{
  "n_layer": 16,
  "d_model": 512,
  "vocab_size": 50257,
  "positions": "rope",
  "lr_mult_down": 1.5,
  "beta1": 0.95,
  "decay_fraction": 1.0
}
MLP neurons of a small language model. Each row is named by its layer, matrix (gate and up: input weights) and neuron, and shows model dimensions 256-383. Each number is 128 + 24 x the weight over its row's rms, rounded and kept within 0 to 255. Numbers have three digits each. A neuron's up and down rows have the sign that makes its largest values positive.
After each neuron's rows, "fires on" lists the tokens most often at its 100 highest values on Wikipedia text that the model never trained on.

L7.gate480:143098127086108101106118143095130171123138185104155150115142151142155072132114140170127085096113064124101130125136158111143112131140156107164090172111136143137130127157157133101126136098144135161132158158137136122129159125154079142168134103105156131119127154160110120125115113133111132155096132138128094112135130128176105128147098098117159140149165131140121122099117144113126129137104
L7.up480:175075082138097097134123085097131077159136176138156099141119104121099149156147154042130145149115131143150114167136127121113094147143135101137108161104125113100166121093153190111140116134140126103149180137149152116152132119099095112083169137124145133129117136147129133159118150134105143131133112133161133134093146109105147122128125147131111099157112142135118171152133124137117156160133
fires on: " was", " be", " is", " were"

L10.gate1041:117155108167162126138166155118137131099115158104079132103119137101151150103081149120145134130147082147119157116072144126157104109132158119102161120146119073116130124128121083129112150133126096138132175160204149117186133101101141095114134117090120096169152123121101159175108141116091102107128142125134115103142131132125111141131137124116164118140137081141092070106117154118103107115120
L10.up1041:088126116114129077134122097148146153117135111141112118148149116141148070121113174096165118110144112162110129155104098181077143113146112131126150136131147130128090132125155120105127158166117146086088124129103135094105116100146167118083163057138107105181145115096141161174126146155102101104152096110167110094115128148128118153132119156118157152096070126126146068192141127121164155132120
fires on: " |", " made", " a", " make"

L7.gate1302:134103095156108166103097131128112080150178101111095158150122138121176104096157154115126090106113184109136164091120161177163117151126142128128135138092135204126082139088136168123126135107153158131115155174152120089119116123117151094116147102131129120127119107101136096136113126109079099116107096116105084121105185128140114085127110091155142106156138121149131120128110121158162139141099
L7.up1302:085121121180116150097135111103143116124140136114152165137175163134145104135108116118135146125074115126090127133136119158122120110113157136132098157122120164149115109098128144161141081159124167095134128121095136128095150116165192129111121156121122157144114134114124102140117146138129139118107134134084137148140160138141141126158117103162164117132113151143135089113110109149116126142136
fires on: " and", " in", " with"

L10.gate1054:104129117115142166110101135127139118089090171096106141169172133117068103118124202089114158103112100119098152111217138120144122122080120144102136109135190126118101134145118137130154131144134150150121135160122155103143136090114130122100117138127126117175161139110139118096121091087103109141153159103160152119157127124115153137122119134137158106091094099145141091115130122144118139135129
L10.up1054:106130091127135121091120079138169103123173144163171081173105156114158140151120098138155121145130114112122097172102083089117165106151175129175148109148111169151139101115123125159173103150107112103123137094112116159067152141117123145123094160147096095087091101129114156155117117125160087125088136176122146116148133166160145142121139125130119122201127131146111108122123102107138143096098
fires on: " which", " and", " He", " he", " who", " It"

L7.gate1026:135144142179095121155104121124073139153178111111142162132133143128120135116115112116149141136120114058110163141164149159117163130157154119118147090134127118111093154124131113127108149103091139142114125128099129111117148141145115155088121107082169073065156130135110138165155100113102100145102134137144127133121087132117091080101127092131171139149152127139116146138076131145136114129096
L7.up1026:107138142111142130136100091080130101096124105160183113114132148116151117125125152160170131113147128133102125087106157151137113106095126094120155116161158142157136097109126137142110107160140080100149132109130144116169157154111145133159124112120094125112151150070137138118115132146117142104131128143170142151138136167142121106090071113143148127120115123152124181120103113111128138153155
fires on: " |", "\n", "\n ", "|"

L7.gate1758:113135157091095083140097133121131099111152155127119149096093140125164127126115117113135105159125144155128111085132138131094137143121138105091155110121088123115158139156153119094148149150164130170149141102125107118137148114184128163103106129148108094125102144142148136134163121133112121130147121112145090146148140137101121153137160115161115165152105107152141109142149119147110141128145
L7.up1758:106186146139151144148106105158135116134096160135129103106142140108127159147140128110156136153141110129127148142148154118113142083114133099111110126157100111108106096131119103109136177125151109147151152119133130121147095155122139134099166155157140103113129145147080099104154115120130080141129153126106099088141123142147066094157123101143144105134051120146167155143155136111120124168141
fires on: " |", " and", ";"

L7.gate590:115111121126125107168140138131164108146118147096130148041120131079116119135121127125108169134147138128109154123079155121121130111098082074114104124147127136153119146098121136145167071125140131102149133099078136161106119157148162146142130088136161099152144155117123159107172137126091084133137126102117114126101126124142125110115118141143082116104135132101085156120118094163115104090116
L7.up590:119096096134109115113158125120130081139139161091099143096126097100113097150099104121102096150147145129149168137083139122055179120084090152149110156147113119132145122103151135140160080110098136127121121133066123138148077142132151178115131119193131117130146163130139104103169118116115132144128087096134132117124136098129118111114122142135120129118088117092124152074107096140124164083088
fires on: " to", " and", " or", ","

L7.gate1226:124138129108113112118171146174175165143172104106108095174076096109138107113174162134106115065109120120122149094136159083142122103129141134159155140130129157095159182152140145133105175120158096087132142136132161111119151144108106132145108144154115091077107057119121098195162135139084107143126128188146103100111135105102118132134138108090132148149132160140144121133129139126132121092107
L7.up1226:157121143114086119140149097132073114138106068088164142180162129102195109150111123138138096110146148129102162136135156133138139091136120115134134121133140147125150124107152116111091150121109149112143122135128160138161132138119149127144123173152105119092198145086078116157098148154061133157114152122110121101115116116131137114137135134162160134176093112156109143140116118107113132151142
fires on: " in", " to", "|", " population"

L7.gate836:161124143133119174118151152129067138120126140179106151062150162144091144154148131170094118121104100123111114123090120158139126108107104088109128132109104154135123126132132143134124090159113132142089128166151173125132115131133149110136159126111164143124148095159101153154131061130141138077103132091142109114171137097147135130145156093123115099173160151112116113088108137105096142116110
L7.up836:139127134124079136117144111127164162175102100152153117168103136136172185156111134136117123137113128141129144111117121116100151177100130152135047106113115128152130137143161115141174135117133102114134158133130086127121115137138164131153123132155144145142122107120104126143097124128123117141090125111113137132120143108154117135087142131091124087109128148109117087136150131124153097143128
fires on: " the", " a", " in", " of", "'s"

L10.gate1955:129161099133175145117142147123126148102114183114164133138154131126165122132139091083121134170154104125164093148080149117130146072132138115180161156143127108099113142147140125122125124145135117112160174111092155126144114086095109112138100138108174073147134169094103089130151126114097109107117100172171119127144147141152096134096123127141138119158119096137071164144109112091189120141168
L10.up1955:156122116129064096133117116137136186117098134142154087107116118137151135155124092125118151144101088131172123118123162146123154130145097137093128181108121059107119127127150133104127113179098157106119158100123129113150095134084091107145128086137138085137105110112088140139089129097137100141093150143116130128135105149146109133085138149114175143126167168096137131135117132101135109105141
fires on: " |", "\n", " No."

L7.gate516:142157125089105120087151138107122126125154100129172136111105177151083102092113135141137125129095123163169180140123144110142123080108119095131094135110168152131108136158168140111147137144161129092122123138147118125148178143102099133135129156141179160123118080159051129118177136157089060104090140101104121095132092140115137160122128152110129142102101118165161169125117147118162112150139
L7.up516:057112099125081121053124127106113119138140122124139117166147143142136145113087133113135144171114196157097118140159149140109092141110101076141139122079131183094122118094131132128142137131118116158104129110154121123168105150160175133075130133105136095130142158173126149108155131176152174118141151143109147131138119141154061116095142167120150111118148097139101191160124150142112143141121
fires on: " of", " among", " like", " as", " to"

L10.gate607:117129138141120123110154138140100159114149128125148115114111127106107185150074167087089159128111109117112158159135123096115144139115078125148118115128115154144108113113113202177134133127134141111130106099115132134087162108115088133171146131101128116121140139147108128174140151166189141163157138150128087151094144125129118113147134130178085139143155129141114116148157117137107114183132
L10.up607:089130141100138151116150131143104140116144132108136120146124104142158162147122144130113133113135145150041083138116105090151084094121117127108114166100148116128124114154141117186090194113121118129110114108121143128106091146126114154135119138079170117114130106149110135133119155167155125138092121145099147097154114126139091109138119110134126115116140102096075117130108120142083147157144
fires on: "\n", " on", " Tak", "k", " (to", " |"

L7.gate1084:109137131099100131168154161143131102129115141113126160111127112124126094152128142140077118097165137133127087130135144147141133150135074111144142152133169163121129153108143122148127104161105110107134132116141150148133107101101087078115151180124162089151135139121141114138130103128133141097186091160138144123109133116126109110140121078184136142166148124100090155134161115125124125117130
L7.up1084:133099177126105140152155126161120092129141151153108098136127129153124088128132152107121130140119108096116110142131124129097173090097062073143167092125141100149079125125169156118157076167124155105122115096179129172119109147093105096153107122120141119131125167151131169111093125120133101146106083110158070106089161130136136125083137121154123166117102113100091127121140116108103118121147
fires on: " |", "\"", ")"

L7.gate1933:125095113123127096135137139128171118129102159140141144136111123142114169084093118102125130130141149137107146128140122153141121107151150154131163128089126119128138114118160134169147100101102154138112131128144155119142141097135153104121113164154157182119115107110110082151160122143133111129126111162131162133107130125107120130151141145166116171153135155135112178067139141151131176141143
L7.up1933:152108144102110118135112176093127155139156139147082106137122151122145077109097093092108122139114102140124130113128148144139111110149148158133133110094109111111150112129121097133167092126126102126157185140148151162137121110068090166158157138128118135139143100119102114112095182118113153144103178150113143115131126170174155107104167098116131154162115144141147156158166103121110101087138
fires on: " on", " |", " to", " 6"

L7.gate951:102069136151119140157102187118134160093114144148177132117154163109109142142086151138097094132145155135127111135128128113164110109106151128108101122143174141204103158131118122114144122132097087142150119115115144131116137173123148095146130126131125119134128137128155124092139141164071162121148116141104152127140162165163128130122162148145114134131110119163163112110104177152123074123126
L7.up951:110139120109131109173117131126139105171134099092139112112145124124129145133121113108131080119150128121107157136125102094121133099098129127122186120138148184114122145130115136126086094138071105124132138151075140132109157146157147090161140098144137096139146137117153129154106118142070115144166097153078098133111111130164143119127123089144153128146147136128143116098139086143149139084109
fires on: " and", " well", ";", " or"

L7.gate309:125132130130137116137124062109104119113135113121101103095095113146116187131152147127118143141105118146144125127131131129139124124150139133085094127112160135101098125127103125128139144109124132138099125176129140140173123103130170179111105127092166151111099137146092138145144132131156133125088097156124155127095119094140102158095119136113148132121152134193106153125143122129144086163112
L7.up309:143117154106137120144127113122152171109116126105120124158171132122143144159059109134095101143094128118129150085117163169086120094145136163107088118112162097108079109159127136154128121083119122159153125075126163172126124140120098123173133122093123096094098126112108115087093118124111157155095120137101101103156157135128129095091116144120092108094099148145130121132087098130154094118129
fires on: " the", " their", " all", " this", " same"

L7.gate1598:100133106116118152150148118109152103123144122116119123136091141145104159098102118136144180132117122159128120130141146105143072146127094137142110137166110111150098127147121095157119131127168127121135147069139109110150115149137121126111104144152127142151140118138103125105118113179100143110120085136072124154115122101102115112138114184174133141091146156089127137062095103135129081128128
L7.up1598:136137108158131104154109124120137150113135141145087132123093139088147106111099162106121112144129119145093164112089115150099120131114116146123179082098131141103085124096148127113124156128132145156109094126111124151156117082150137182098094134106114121121113083117100133149141133142143129104115145128143145156174113140138132127135154132135172137135132098137091144114140080143164110145104
fires on: " as", " became", " of", " to", " appointed", " himself"

L7.gate1609:105123133153106121159096154148124149107188145162099178125190169156128088166084168148129115195121113106115107133140124140117134117156128095128163149075074136122184116104126100104110155140128134142101128148164118172144123123141127122110103112118121139119106112117141146113154143141098109154141120136155125160150080131123109158085125124129077094163114170117143113140126164126133113144090
L7.up1609:087129132160137130080109129102124116147142086141122098125128146155133146164153113111144174105084137122128117122118102161119174191105146114125193127098128117146119143160151093118139131150111106134138154119116141140149094093146161109134132155195115175093124151147115163110121121095149131150157098115103134098140080082152120123121151157142131107108157141140102148147163089116146149121120
fires on: " and", ",", " a", " the", ";", " than"

L10.gate1019:094106159146137148109169130132113141118145120126152130094162093083100128116104126130107111121136113115134154147137114156142112138109156113128126112152149112078133105154106112143147163145141175123119145127100118128135095135148143111127088131123147131167129138143150086131120107144156141096150140118183121161090102142129130120115146150156099123108119123134115111136059089143158168147132
L10.up1019:145138125127111145077166095125079122098158147104109114141152146094128122150102117135121131115155167167110115128094112099161117155128089133136102098118116101141150109135116117114145119112109122097151135117119123147168107099141170145161090095111110117146124102123136162124113142143081151107095130120113095135116171080133112137131104160135121137094136128124125101166115128124136121108130
fires on: "===", " ===", "=="

L7.gate2014:136125147133119134108152138087113156135135160071163139134114136132158122057093144139139110119161083126145107129124110132107120148152098146106123137116149088128117119125116127117132105129144137101136125108154140111088124083155160136152130118121136113135157107092135172123133109098155159124148088139089134151130124120130119162126132128131164129100133141072134136120139117154183156135127
L7.up2014:148138134135116165120143087173153156147161147104138124134126116136191109110128167150106116123106139139104149140109159144114138154146136126146179126156153084110120119150129086154151117111128135138114079111139123106099121107143134157150123118109155132096123130135178176139172117153130139119144096115139136124097152112148120155134127099116080118092134139108160146155114152135159132119126
fires on: " |", " and", " the", " this", "|"

L7.gate1951:126151119065071090075142153102086153099124123158147149149140098197164135146123133119104163159165081115137118148148101152158104107160126108141121117119136115166145117146175116174086122158149136137087160125121123144122140141115166100114147123149129194148106171110120152137099148128088112085101157102109118124140111140135139112118171126111108120129127163150103103143125101173140112170119
L7.up1951:151095076150076127105095132089145102141145122116126117138141141104123117163120105097121110109120116150143093165082128103119113105119105142083127124148114177120115096124098118164116137145131167122153125153087123151165128123160161138142143139141109142121141107098136165136139110132118144113088142160121137110187159131147123146130139126144146101126120124144147137101131134158109141154125
fires on: " for", " a", " spent", " first", " through"

L7.gate1776:122128086135086146082117102127086156139114086158144157156148163148149171119112134106104110119120153162143113146077118123128112087097130113172101089121111168153128155139134119148111153158154137110125162119171087121162094167130157094096163141135109145085139153111126091146144089123116118119088134114082114105152122129117143131127124117122134121125172178180129144112103146156124099133111
L7.up1776:167124101135120126134130126122131124152094079167131143132129118121140102133101098072124151123165141179169142135136142146098169143120100104112108156143100162104133146124141139157139150150144079124112148131113112150147141139126103134137123111139112109134146153088125096137133137103139112135127137115090140147148149156151138152106133137098157099106122126174134115130104118153150111110086
fires on: " for", " first", " in", " years"

L7.gate160:148121108152107160156136124133134125073137095091150114151150064120152134157131138139108185112119128116169111123110141139169116106100088152104105142084182149120122129132139138176176148108099159105096118104102119161128119170139100144154114132099122177132163098154100111141106094136139158176038127118125138124111136098149175107132110117157076142135134134153124140132106118139141123192145
L7.up160:126123152058129155144135126158142164137101135126122111141144119141089168148116135127075105078108126132154114081107130107130123141136117123120131143111161115123159135096107175108138114131080126132138154096155127164153139139153117147126160131131107121111141156122125131150135181084123135115097151141145123135087141093157157089116130136140121126106114129133065079129132116141148136141115
fires on: " the", " their", "'s", " his", " its", " her"

L10.gate216:143097098134166104131136102159088145151159141111148137147144163169102125130104129146117093147170134125108134104097148116159146145144092121113088106125156135127080139185144132144112149127158145161134128091126115143139158106101112133121105127111168116110122133160107131107090086148128150102120106123133120109150118128125092127156131088171125170160137102121109112185139150098154127112138
L10.up216:130114078102129097142132137131150110117181118154114065107144178166136115143125129134087095168108128148131165130140099142146118102139102129132121143176147126107118140153148123129145149105086142132113147126115074120115091087114111125118159135117152122121109159138151125119114101106128167099122145125168133126146194173094102125122110105116104145122145130121128157182109124107133100099129
fires on: "===", " ===", "==", " ==", " ===="

L7.gate948:155126116155108091144093153080138131084157125134119115141132139145144125094092116145125163133136104117134135131139150157111106135107100125126147085146093132119179137154128100137126127114099131165166153111181120177086178099159092126155109123113129128137089112136172130165141117106106093131094106122116121163156066131107143157122119131114141124155123149165142113120120132148133163130143
L7.up948:124143134137133133102100122154113129118126139118141114130130112125171145135112157130133086154111119129159114126138136093085090099148119117127127104133125143113136156117125100114124128164118120151120145130098112141125111119125143137098134150082098142095116128120153134081160145135122127130145085111122096115170134061132144181101107150107102120148120101115147105104145104130107133095131
fires on: " and", " as", " is", " the"

L10.gate538:170103123113112142138108094123143106121132148154161132115140116082127131157139107145146168155120123109114114090102095141139126129175100114126108121160119134129149134196113089134116130132134107131155115122102170147142141109097092146117107133113169155145111125130149095161115146085113123129176134159143107163159126107111143104160140091115118134136093152110162116145104124146138125101089
L10.up538:153143142124101161129118139101123106109156158111138190124116191086126097123127123137156112127142144124148131132143162087076145156092109111131132106124168117156100155109134097128122166132146070123150071138126126095107174140126169124113122118115148143126146142081156165085165096167167100139102095115199080087148118114131138143099110139135136148104164106111150163121150142145110139134138
fires on: " |", " ", " Party", "|", " at"

L7.gate1299:115142111141164093109149158115104133139151166117152136133091128147176111136104131121156108171104097129146088074160138148112138169141174117134066121145168113140130120147107109135108127156161160158123092144114127090172140114123143123158117115111117153108126148142205143148172120143084112112113156174147105157135133134128099143167181110121081158150105110142153151138134170189126165109108
L7.up1299:101124093132132146168127148122166141123124130115118108183088135109139116139136131120139107131113132134147112151083146130163094116141174123130147144108108129120154107159133089102090146081145144128145145099102152119093129138109137108118111118110127110157150141134145131152135084114107126094179138112157066128115136134147122082130145133133118141141107101197096124143140124170101133159174
fires on: " |", ";", "°", " and"

L7.gate1411:153126087147139125109147132134108107128099112136138097097120087092150172089154107166100125115158116130112130129112135152108124083092111153151135161128105119137119106137145137135120139127116107109171162132139094124163129130134107130123144120141115115119159176095143131126122126077135158138110116122147165108109136125123164085075175154133126128159146133120101105146095138139127151133110
L7.up1411:167161138129143105141090138136128123115122129126121144129149096140127103139161135140090135122142106133114142081110124124113138121109124136131136161119109140125133120123142137133143121119123144125162136124139171102138144123146096148115122114122097146118108158164090116108152147113093132115135131157151157123116150081125126087103091088064113096128118126066095087127142129084105127116155
fires on: "'s", " the", " his"

L7.gate921:124097111167122148080119152119200132114159169174129134101136121119167122126160131120127124121129178135129079119133130104136119113083115114116135139109109114101132174129154114160142113117139141139142162132200115097114081084101136106123151132133135151138104109127124134142177095115130134133088091151130141104124095140115109100149115138125074092108144134123118156095119140143139143111133
L7.up921:116128121104119125095146140146172165129137147145109128161116137149108126142132125076151098102110113120118124117141135138170126115073110109123115141133125146146108155082162143100150089104135115092184107146122126104113137102128075109100123049133159115144152129102155157131142102122151130171174114097117143117114105140088119082134121151099118112135149097144146107097131134163125103110087
fires on: " of", " for", " Volleyball", " in"

L10.gate1655:143167138114121162101106132151085139136109122120146117140150122137135140145095125111134123166147135115110144160145116122155125117129127104145138078167169164132106119151101112113138102132157128150092131117106136112172137190130107107146095137115118119082143152152135137125093143169130098155165137147125127146136156149136093113179110139122111140106132117107135140115139139132162141112105
L10.up1655:129123127133129108123146147151112126145152142103117115148123122157138116139131143149141095153141078156121116118095114056148115130106124087150132078141116157101143123160149123125149133148090139125106169097096088161135099153134127104157101110148134156119158144128125131088129106165135111116128101153074108144130128107105131152179114127172064156132146118130132142209093126112126156142147
fires on: "===", " ===", "==", " ==", "s===", " ===="

L10.gate513:098146111162136117116152136150110126114135148125135129145173124158115135137135167105139123093155111170125138139135131156113107176151145121131105134139117131115150137149127149138101139114143150146116109135128126137128147143115119134132177120125108123103152119099095099125105105146093178147168159167116147123132126107114122164122119130148128106131149107128111133142155145119130103114208
L10.up513:070111137134141145087144135195136153105117139118109113119138152127166160119137141134146099134120127101136114115141147106132086122135111119150118144106101150131143121125123129133131136132155152139163132108101138091112110135157154125150129121100085106073098147125106141108122140132135122169135127162123120128140149127123138140134182131128094126123155116104112116165150158158091153125132
fires on: " |", "\n", " /", " on"

L10.gate1701:170096126124150138090134096125146120172088128070134167116147123127124144137143112080122117140129093140142101122142144135152143135163111141156107130109124132120093156133160105147106124140120075119125152157136113142140130095122153136149158140123126123094073147128099123166149170125132131133116119147100110118156150132148131103136174150159156105129120112125110159147070145116141150151152
L10.up1701:115131118090121119142134123114162132144133116163101152158129099116113122170146131076073150130116131099149142098144157104116142133155136101112133156062103116160131150102153142105130117112161141133103139132090132151143126130096147134190105074116105111083110168125158147141138141150066116090138135120096087096136117130130105145089135140148111118144102093123142130155093163146135090160096
fires on: " |"

L7.gate1489:104147127145122133113114087125142136124159154137110116148195131122096153119124102065127164134149100095133124128147152163134105148110108145125110153151163110134113116133150141159142185124113090133152122167118107158128186103111103124121117162071139092079134084135090082148174088124113128119154115129098114119127115134130137121149118085118100136103115121166141152102110083092148119126111
L7.up1489:109107124153083130119139105149098159128122142134111140144145087113115119147143144133156090126124122071150138125131110144105160098152109113124096150137127163171143120141162147118164118178137170122147129120150166122129138146100120131117118097122135102184142117151146130091117145144100140118147158156131165145123112119124131150129128085133162104099127107129116137158144116137187132154153
fires on: " |", "\n"

L10.gate2018:125147159147130110113104081146127139126134154107129111136131171133111138169099137130119123180098127110191138126138150098161147149116123127154138139142152113089141113157118139106145109098121156139131151110131126136156100165137151147159124128111127148111094141141119159105128163136150097115133151158133119084150143163084126155131133122160118129102133135134158106140113143122097109138118
L10.up2018:111124130116154130104096105113118159141133164087150142100072165155098139159130141123116107127139141115121125115146168124151117126133117132157126142165070143096178072140086134126108122087095144137107148125098109084138135162115097113127152109131139109139098157134141115108114167093111118130116124136083114126142115154115099125162109085139150142118149134063127111161106149173101142073093
fires on: " ==", " ===", "==", "===", "\n"

L7.gate738:126116162159151107095137091105130118131154161123119148090164116098124087130105125117123118105113150137127141155163111120066137139073096127138121102120179140071132154138110081142071111144161137152114135082123151182156124153155173102114144126122115153151087154157079064110093165113139096165134129106114139109176156110159137101145108154141104095158092146125146140144144147121115123134118
L7.up738:111120128176148141136178128156172132157152100106097104129147165136159109145120130105125152088160120117214129125126150171133190150163130099112121153128104113133133142152143117162127090101099122098134139119137162151145128166167113107104174138139137118162116142150131147149094144142137163143129132107136149106159108122187077149096100176094128146103115122150173123150119124134141153093070
fires on: " a", " the", " in", " an"

L10.gate1861:142111085182117128109177116110189138091140130132156116138126087163109139116121131153143165120137118134100114120128118136158116124152147123104095151133118162099133151116147143115122140126119090158135124083123132149144111139090154133191141162173134149145120134155142067085100132126085126120118107156115125142128126132115090141134126110055105137086135106124119144132151147108179104098143
L10.up1861:113150152205097114117123102152128113139122136177154119166111097118091159132145075120147184126120086100109131161156138132105118151107148129155164154135126122134146141115123110110117115130109161157145124089107161093140119163091138110153134159119160111159082139136127132113102133108085139118120101178119192128100138119101129120098124110148122128134105144130106159132104136134156153135148
fires on: " was", " K", " been", " were"

L10.gate1061:109113141199174154149137157093137129166151135164122157203113129153130116147124102146120116122117169115143132158102131108144133126118147121138124124170161114144124170094133143147127070128153127133111128130127115156136120167148140099096121110128105124110105084129169090138131129160135088121167154133155193096115116152110123112127125094149139086145128100093171162147090179157123177108107
L10.up1061:114131163146133164132137137147123113125086129099095108152115165150089142129110118121147129127143138142106141129094156084118112128125102180155114089075101151145139154142134130154112081172141129091157134114116093119135125145170100113150118147086081124176128150159138085098138146129155108115118154136128122159110171136151118131129106130104142098094166134122160060092168129146147156162069
fires on: " in", " 2022", " New", " 2024", " 2021", " |"

L10.gate1282:163102167157132179134126140096116152139143141177112153095082138156172099113088133134145152132157110093136129116112133143116088095151115138114110156105148142114111084109118148136147112152148135108129126157145116117113176142188122116160126121107098070142106105102131142126093151147113104093118149101124112134169141133122111110134140116113133137128155120158109117093117095188155153109172
L10.up1282:171152130135109136114121140122153129155112135131106143154098149093146102117101144134143160078106118134129157151090111127122087148097176128148171128100207148148128122144128164103080086098109121155135142127114135101126068133076093120124131130150146132147192173126158176134087132113129101107144094132151120114134149151135155167123112133179139104142160153162158074168115164095115123133093
fires on: " |", "|", " and"

L7.gate843:127142113131145138099100072101110172116137144116121146112123125144098110089119102095129175136126107140168118143147129178139103133138140109146124133101129181156142133120127092131128164152142142123120131125111136160110093164110167117123161130119156099187144136125094086104085117125109133132167088090107147121118151162120192111124169125089117155072147081130161144138107092132138151145133
L7.up843:123083146119093188135134102146114127156143142132160146119104098168152085109144116147159121111102129136106119180139149122109146134143139139156158129124133172135116146142102142139120109111079118063157119129154133117127097156111107116127133141133099132083120106120148070159079136145125116119094159121122094149155153137106142128154099130082087140146131139107117112090144157089159118165140
fires on: " which", " that", "ly", " just", " further", " who"

L10.gate1081:176150106124158102123115120111123113179110151143115100104099142147137126115139114129129109104168124117095064143106099109113140121135115110153177119125188095097083107104120097085128142114124119154141139119132112158112152112112144145165154161092120157141147131134140157139137123185102115095147129162115122144164138142165101117137135134148104116093168115129141184098077091141128053150124
L10.up1081:151099117118086145133152128159135117150122103114117084097123123145154146120139101123165126102178160100102106185129111115129086166106130133121123124142113095086135133125160101140113136141108119078141121138157127125088160183145160120116153141111139168129125105144115145139094119160122133094127120126093126108153174152096129195164080116142107095129140103113133105188101180108097146145122
fires on: " |", "|"

L10.gate2009:114160148214116161107138129114111101143153173123152156119146120137146100147124181111117121153117149125133161127117137111106161117130161143087139104152161172116101117138127122159147061189149110116168161194181109149117141139148118135130115171110151121131129111115114126139148118130105101142095106134109111126081158124131137099153140108101155164154157068142145149084123129144114119141098
L10.up2009:105137096134135117122154126079180122144125121139093142178155124157134115158138116103138130133118132117087161123048135142115141131110174205156103132109117111121091151096153114141171114133157135160109112158113103141090107165151116182087107150147113167156135091102172150100149160167125142142099125153108133141124146147120119153168157129168117148102080106156104107113086154148147131130158
fires on: " in", " at", " from", " around"

L7.gate1786:126118121095136088116166158094152122119119123107125121117109128148118151143137116132122184123076162105156121157160140134137180122129135160156092123091148121110131123135125167122102149107134110119095160127127125131125122151089135114116114079118114107107111115110131135108071151157094166128100144124127154108156099131126122112134130107109162148179116112162127131103103090177170098121136
L7.up1786:101106114114153156138154109186084126118114094136120142084119123122124151151119096139189165114125113149120130124108146130122110109145165138080145122131142159138123112132124135131132131169102199093153139115170114122116120121119175171117151155115130095155140167106132110133120141103113098133103106111111151111094123118120206112184152138121121127151147142139164105100096103095159091139155
fires on: " in", " a", " part", " later,", " And"

L7.gate959:128162190129157100125139158110127104138134096112128128130112113151103141144119120089107143095107146123168136162107137165114131119136071145135133090131162149135131185119151174119122116115121096118142135105100128091123126121138160126092058113126168152113177136123122141144139140157127103079119114101115113142129142162115075083072113083159133130098057122120108115164166136138142116099107
L7.up959:119111156136089134092115134130114145120145121116107137146150138119115111144109114133108127139134143149182105117086142128128120150119132120143114131086132068121107138129124141098107105117105117163117126093151121081134115148125120150132117124149118151126107087129118122131110088131154131111135156129162145127130124144161133145098087136084160109087107155144138125120121117129098123175093
fires on: "\n", " ‘"

L7.gate1562:110148119117144106158134165111127120102165152104120159091107138152152146142135146124108122138147104114083127120151150161157167126096141126147113137183132161103155119130135128127144085106129107153129134097123116077148163093161109146125166138142117080090138123117155161115125100154109156132115114086139138113083135158163118147171149111137151125087173115094110158130070127159111113112163
L7.up1562:113089124150139133120112135083101150098089150133140106143068081132090130111091146143133126099123128137126147120103155142100144139100181066137141146111122126162096143117122129156124119093167123131110143104069099119108152115128139118160107066114136147119124074065109129132116188114151112131120108152115124144123146134141119106109161135152122102108110166125138108038097126120150158094124
fires on: " and", " ", " |", "B", "o", "|"

L7.gate631:152141112098154122143081172079143176107129102165095107096123094142109153169144121097149083157107114138083128121150129151110130115124126094134089105106170143147149152091127141138111122135134159131129126149121088101122123130134116126125147166124094099108112156175098169126159118110158149128096124120172161120152130112129161076133120138152151155154115129127133118130096091138128117144114
L7.up631:136099119120108126156086126135119141129122152165154137151149138146120086185107155142124146109116162117112192128197130166111148130126104119133100094114145123132141113150100105134140140126125110119149132154122144119078095073154130141139180092081106124156161125118100129141164124137137147177105123159119099122078121129132120108149129146137124121120077134124152149106142131093121128119118
fires on: " |", " Votes", " goals", " Team"